Weights of a small transformer language model: vocabulary 8192.
MLP neurons of a small language model. Each row is named by its layer, matrix (gate and up: input weights) and neuron, and shows model dimensions 192-287. Each number is 128 + 32 x the weight over its row's rms, rounded and kept within 0 to 255. Numbers have three digits each. A neuron's up and down rows have the sign that makes its largest values positive.
Before each neuron's rows, "fires on" lists the tokens most often at its 100 highest values on Wikipedia text that the model never trained on.

fires on: " of", " with", "-", " attended", " at", " joined"
L5.gate398:095083187174163125099137108086106079199148184089077182156141144198155160108076169089114168123107068133148161134130089116111129096129077083125190140133186126099128081099096130139106188139107096162182192173091125155100113108167148139134106121123113118154164128181152132078144091141162090146
L5.up398:113143096133160163129110129112150132134119140078142112150129112215116106133106142082136105127111089165116162176121091156117153055032100057131135130127124107158127124109126159161109137110142098128039143121076116115180080130166120135099088156049126117124166172176092107142097104095058139132

fires on: ".", "="
L5.gate110:176099092178163110166119198124131100144169065160099077092126176143091164152105104131102152177145096163099113081099115098131083151153134173103143070149188167068118139145148136128129171145134140062154132102179132153129119144196129175124166138120106149103147168132103169091109128098120179145
L5.up110:138162086126130112109161136162141073114098105115165077106139148138095127123131083147145114105149104195109107136148145057133145120102164088118146115150135111128122158136151134128067149185126135220184164142145115114134152140167105148129190111113150168067175191171065141186123127104120120115

fires on: " with", " from", " ex", "and", " other", " received"
L5.gate433:130135146087117084161080096100105204157133100096123168077127153145153059196148142155108150132163158167050135087119134091153103160150093075136145150156096117132114130175135100160135052107172159092167044120155125110157157131126132170129146118145144117098086082083089154121147113103169203167
L5.up433:140151095170125119129150122148141113147176132141095163073137066144107108127089141130132105100185151086104090106115110161112118126126143100159106192138095108044117157146149121126157120113177042113112054128141131111146175120126143136159151131156173085137124134101158135095122120102167168136

fires on: " ne", "*", "H", "ti", "LA", "\n\n"
L5.gate331:108118136137173110152140118121157119138109181126124111069066111138102089139108152133131129158166076124116183129136144142132089075150110124167077131135149100051240074155127112177104175059139098109168161110124116174110112176137110138094135103087105113128128092120095083128117142070129131156
L5.up331:137121173116164189192097070178126101119111197129138124138103074132132135124088135107109106089104146130123169149198149140113134155144098145110137188123066107099233093138159077149163171067143071147085218124070108110106105121139139118119163106112121066117140154125085095089139121118135163067

fires on: " 1", " To", ")", " along", " living", " playing"
L5.gate377:156145189169161075137163107116136158177155139092098138102111151159145142180081145109122158130147116090142101077092086131163149150069104121122132109175113136098131140129191077177076165119154093103120152088103185137087222090144157139102147112163146140182201066145136128062163116149115135094
L5.up377:122135146130131125131160144105139059126132132153140122175154168169134197094095175128176100106138159180131167153125160134124088141174127168176062092168111083117128080129117092104132130108157144140120199104124128123178113144173148109172174079123140133146100141083102096149139188122113107106

fires on: " with", " o", " by", " RUS", "with"
L4.gate597:126125099124118143205049108135123165097163169156115082098108088150075109130100135154171143177096083132117189144083155232162130135152153109109141208192103116115118162136137163190144104167145132153162129082102094147070170124151090107142046109030083120065137119119108082138088123141148083101
L4.up597:111137162142119159148075086139130142156076136121107145105104079099110110117153156100114133126117113129102156203088072147086232115180122095146127139136082108160112170098099146135118117097159089116102054082116108122111121164134135106174153071155121083109127104174152109050090170065152183139

fires on: ";", "\n\n", ",", "."
L5.gate193:171087135149131131099115136219151122139140166130143088164117192124157104141142163134084142176140147146082128172151147118103175135095196141100191114176133071125156154129136161071136128092150157070169146144134139079075173051146127114162135172116059114128143135122167145182131119135164085099
L5.up193:098134146116164123108178099203176127078084189129125105151112131083198164115176163194110127131154184100157159119200185116067120144110125110131111100162096079146140166090094138126212086083105087101147156158110157073099139088110068192134149134073098116116128107086140145181128191128132113072

fires on: " /", "-"
L2.gate128:100124166140166092099137126141156116070127128120132121107066129148122155135117117104115129077126188119124116112097073120177153110133071118112183102147119107120131147150108118121106161171166096092085175121156122039147091150103139104202101179177156143136138144135162158120144127077115070135
L2.up128:106131093181140111071126179184130073137133112068077170126106081126167072123148116118143145114125184147111118195065084106117145104099091135100141104163123131165153099158094133099093196062150156105147144153121079125124110125112135131164113154144146111108126177075082106143100134108074096095

fires on: " not", "ee", " *", " grand", " play", " score"
L2.gate318:134134175169135147126121138145111129124146119067124103105165147117153102160182169110093179086148058166171169084134137158167153081087112092160111200183126111146172161165136121150128102122104157092146164108165076116173173130130127064133118103117164107200112123074156139176076128168153094097
L2.up318:127139093133134133118140157233143053118141107105179144162147127153087154085098142103164170107083063095130110074141137081107173070188143189104161141109109087103054117097135127157176101091138148149117119138126169111152119114107111136101135132063126143091127113099119106125140104208093163184

fires on: ".", ",", ":", "-", "–"
L5.gate381:182109086095116103135134104136123081117113117174139074141120160167112106124147082102127127135142137140151059099168139150136127190125140128094131108115161238094190122128108083159132165157120104109161135176129107147105132119145125163146109096141117098078098112076136176124134135167205168090
L5.up381:131111097096136099155101141148077117095140093154113086143129186213103166150076101052102190149168051103127134119132128096164119085124118127078140067141152176163130149150084140144081181183125166074108108169146160117110174224104158081104115089104139101102106141120137141164065142146177143155

fires on: " The", "The", " Cha", " Hu", "-", " Bal"
L4.gate474:101088112123138180131153117141128104123112081138106112127101114141107148125166123143103120100118157116071089176080060118159118109101076106102127123124126130174122123173107097152181161116121102071126176082099120123155134176139149155163147090155089120197128141169136144133127115132149087151
L4.up474:107062079128175126143136161170146156126146123135082104123102152148133083120118102179190150135070108135141136191139133121134102092145124097103132089097105123132149130061097248097103140141077128127122184133117164127098105152097144090106109100147090083058162156148141139128142182128107128125

fires on: " this", " due"
L2.gate546:146121090132144106142125157123151135119155142105087125110109135174119145190112025142152148166151129100153066165154092152151069117136168152171146146152164141136050142157156133099072175151172104138085108112152179162147125110093166157141114119133112176138165151149158143106096071157090143105
L2.up546:110128100085136135106106054109102129125168155118108187083095155173161103143175080179124129184156150140147124137102127093121106142114087055151133120095111107164164138135131062152123135080129086092133108141145131158120134109124127101182154158152103161070151122119111127075130112103113096131

fires on: " this", " This", " Hu", "This", " whose", " These"
L2.gate375:086124178145140075103134133139164065116188111120135144102144153108141168166128116113126149157100116174198144108143125122155159102166139121101118103182171173063071081126147113091147167138113120083075109116128099140058140105099108171131140116144077162114154150128099086083164170142101108075
L2.up375:060158143070138143083077153119126136114160106117164092093166148170081100155144061149155153103143126153104161151089151093171156114135085093155110121077106115121106117121093109168150155156169130068135127135099146134101122092086140110199082103099160084145212138151130152116072124071110108164

fires on: " under", "–", " down", " High", " Under", " mid"
L5.gate129:250159106133083136103150152086133113090117126132144111142154069089123162156106150106141090072154121145138153142134077117122151168121115158152105138149144063144095103164148138147059149090153167197147084146122181106139158132064180157192114125167156142060147169133146130143144119119073135145
L5.up129:190092108079108166075150179174143132127109118101122050145141121075206125105090135132147181149158169196086132156164151131138104089105129105112139105148103117180062156122139095096139143144140105196108159183151136139107065116118186117177132128133144132109095197129157188122184143083113151124

fires on: "="
L5.gate378:054054080102128125083150134077196127134179088125161129095142140233171110121054142162151229035144073146139132073108139105059118166062078169109193144177157128181122116159113093148129076222110072119135106167112088122126097090099123172083108185105139140121163148088127083138129128094127134128
L5.up378:107097136101114114067126138171193167176162156163135143147138146107136144131106136147090123119125146109110096151153037069137190129085085162103144122152138149143108115079137139082118166144177055234184163090127116147109136123170058146138082140114147175192127123133104170141056147176209142060

fires on: " in", " from", " of", ":", " Los", " at"
L5.gate263:220083077118098112076127153141122162142161105124069105072129147181110170121132071087173130167167110160101116114088100164178137120146071172123094118154096113098121157147112058116066085190159134131128094090065142122166200129127130167203174110139108134089168075154143196127126132147119146190
L5.up263:180146126167140109100188079100129107141097112104141078101135120144111131122111135089063055036128104115176164119134094101108114148081033158142136108125150122095098094076125092219124096096137135121149125098205146126140171147160122126076091153133161134122156095118144087116128073108115107141

fires on: " t", " p", " f", " usually", " long", " typically"
L2.gate359:145105119134133139147152113137110109146042172092114158070087092109088165093098149137112174090125115109147148127090135170147131197103110117133163123170161064138130158097077042093179129139161101077158105128115068115126173092101067133130154118142163131156178162140137112126113125113124125139
L2.up359:123131105115151122099155132104184141140184140163115120115105108175061119138115153133173157163110073101105181132180140179201112114129091161149131121136177132124143140077213101091148145151110080147140140119201124067131119087158113108119104142191070110171099119095078163107175124133109139158

fires on: " of", "\"", " Preceded"
L5.gate366:122120134131161125107155079077193144172127102111132183141100153133140087133131126094046161160090091121141160098105063117126086110098091189133127096102128158091168115132091104158114186144184131114150116167150127127103118157099155153127135145123120170155123094139116111105109109134103074106
L5.up366:147166109132133100159151176053161122108129154134153145108078178091098152163099103131128122133115128168176156125144162084123133114127152111168129130138134181120157097081050113105136170176151161098091196108111091115117109132103066120217087163103154132107164105207066123185059163079099109126

fires on: "\n\n", "=", "-"
L4.gate230:117106076105122177138161109153151165138197105141117085138155144123124132105106118126164168117140102153134127142132117176125167167149144087142160106138155145156098160107183094181098107196150128156187143135171115135147110092195080142086131123087161158090124128105151113082085139160146153134
L4.up230:164118133170097127177124183103098117124080117106134086147113186164130114123107172137125126140096134125114087133140097157220120156140165147150134084198039079137106168152128099122156144142079079221114141103105125104156185106129113132137161166169154140123112175198164164080133114109169182095

fires on: " with", "with", " featuring", " includes", " With", " starring"
L2.gate411:169109078164156169175099073165139129129105156140148116113115110149090154137135153139149128159072078174076151166111142189142199114144123040085104131164118092185077155136091150095102193097111155163133141149087136117075108135149105183139132140107089151113142162165159164152104129112167083140
L2.up411:102127166145151127146108114125153144148117192096124113110127159146099138130104179165107126148101070174093086092136128139123118062124086071113091133135082147177143128199135114117152164148102113136137174157125111074069159088136125135124151120101140148081141144127140157137100128142117107179

fires on: " in", " |", " June", ":", " November", " abs"
L5.gate212:132116154194143080092100134134117143156123138137090114105136169170150144159142116117168116134183151136100106130111120143144103131034082126115157098120133088106093115100136160113144134100144154149134102162109136152142121108205117139146149089160125120147135109150112124120176100184098138138
L5.up212:193182134166153127127155098114136126117167145148072145110125148146091145148180130087135163125115137124160145161151119149118122139093076143166081105120152065127078111097098133184160125124152088126134158140166187168152141144144116070143173105140149133104164144074124138107144130138133106073

fires on: " t", " p", " sh", " sc", " sw"
L4.gate266:138153099072150103104114117130148163129110153076134169120145112120081138110080181187170120063105095178096178143087152138119138133177096105134189124106147114145150130135080121084126146113136135117121136132161112120056091122136103117094139180098105167117118138043079168082121109110083148109
L4.up266:069142113118185131176106164155137080188149198110143137132135102127105103169131126089178139119108088160126112176170119145106090145152047099199123112105115189150084118115156140113162136118095128103116115097106145111136125135140094076087135111160089135094143115133137136140126138102071168207

fires on: " St", "+", "ologist", "\n\n", "."
L4.gate177:121147127133125135118131111169117151107120101104122091072121137103153116104100103061118143156133145163176106078115123164115154102204147141149131075173149113145171167132119150111144112109110147082178129146119113130184117111171106121164141214165131164119147118120139162095104130137165164078
L4.up177:100142158091103122125143044164144111158105094163144123130111088145158085179121151104138130198073131146125110088136194053116085143182085121109062157130156161161129141136112094178233061150120140136087134079140120082126085088129147175175143136126107130113109145118122117152066210195132121086

fires on: " were", " are", "'", "pen", " of"
L5.gate10:121130113160140157112118112070136135193129073120058129082103161152102119117152129176166112165109140110137123149105153142170136176155077092100093167128205090147157152182141108102101126175151137109149129147177103190119133108103134097179170149091163108196129132062153050109134190181172013128
L5.up10:120077125097156108112128183089079104148107133087119154152130115117187109116106078160126147123108198141164100095123123152171146091121152078171109142125111196092128138090023096092092183167210203134097152129121156100099150128130097149139066134171149132108099141116125132103122100104066138122

fires on: ",", " (", " unc", ":", " years", " return"
L5.gate198:224143075105155085119156118110162110084124145133175147088159141116075093115128148138111081105077089188174146136153126139205097159131096118183141123157164138091130087159097118214168146132159149074165144132207130154146101130074166096102115060155181041146156105106118128128133155188119146130
L5.up198:151119131062159111174155072152155096198134130126149140127177160128094139132141155123212139121061112170140169164114159132117088128135106151133114101138135196128189126090111129206178109140112167106133153101180128150190094133061207064106128059149129075134117142117076069140066177150136145121

fires on: ":", "\n\n", ",", " conv", " inf"
L5.gate428:186161075080126118082165127167182145151137111093098120129152123174151146107128167119159134131109124214107090084126165102199112109101164155093129161149127059119099124101156099132119129139082138102170114185148112102141091139097109129165128087132189130168125132120079097155152148074144149195
L5.up428:181084099140144156121150117170170148248186195092122165158166129120180142138147086114169125119183119124116142146134091187116121146092159166106142099152162123150177042118178119158131082128143126029143141111164166173107158107117130179124150130144117120125103125134174116128110135061144194166

fires on: " development", "hip", " relationship", "otion", " promotion", "action"
L2.gate138:117068155167084083165122164122112133168134126171093136102157171100118115105163075120134090033106155094111102107080135110188086119135171092113131093120134147159158095177166120110103172120146128121145133190162113098169122158141085167156212124163110156144102130112096138120116111152121161087
L2.up138:130112160139149079107079125129118152112131127146072075097171119120167118120189117125120103099099146107129067132097117086160165128078164102060168106130124168144076134133153141176122157137130113079102143164120136121188107152089178171125080101159142092149083106144079137139102135139119163160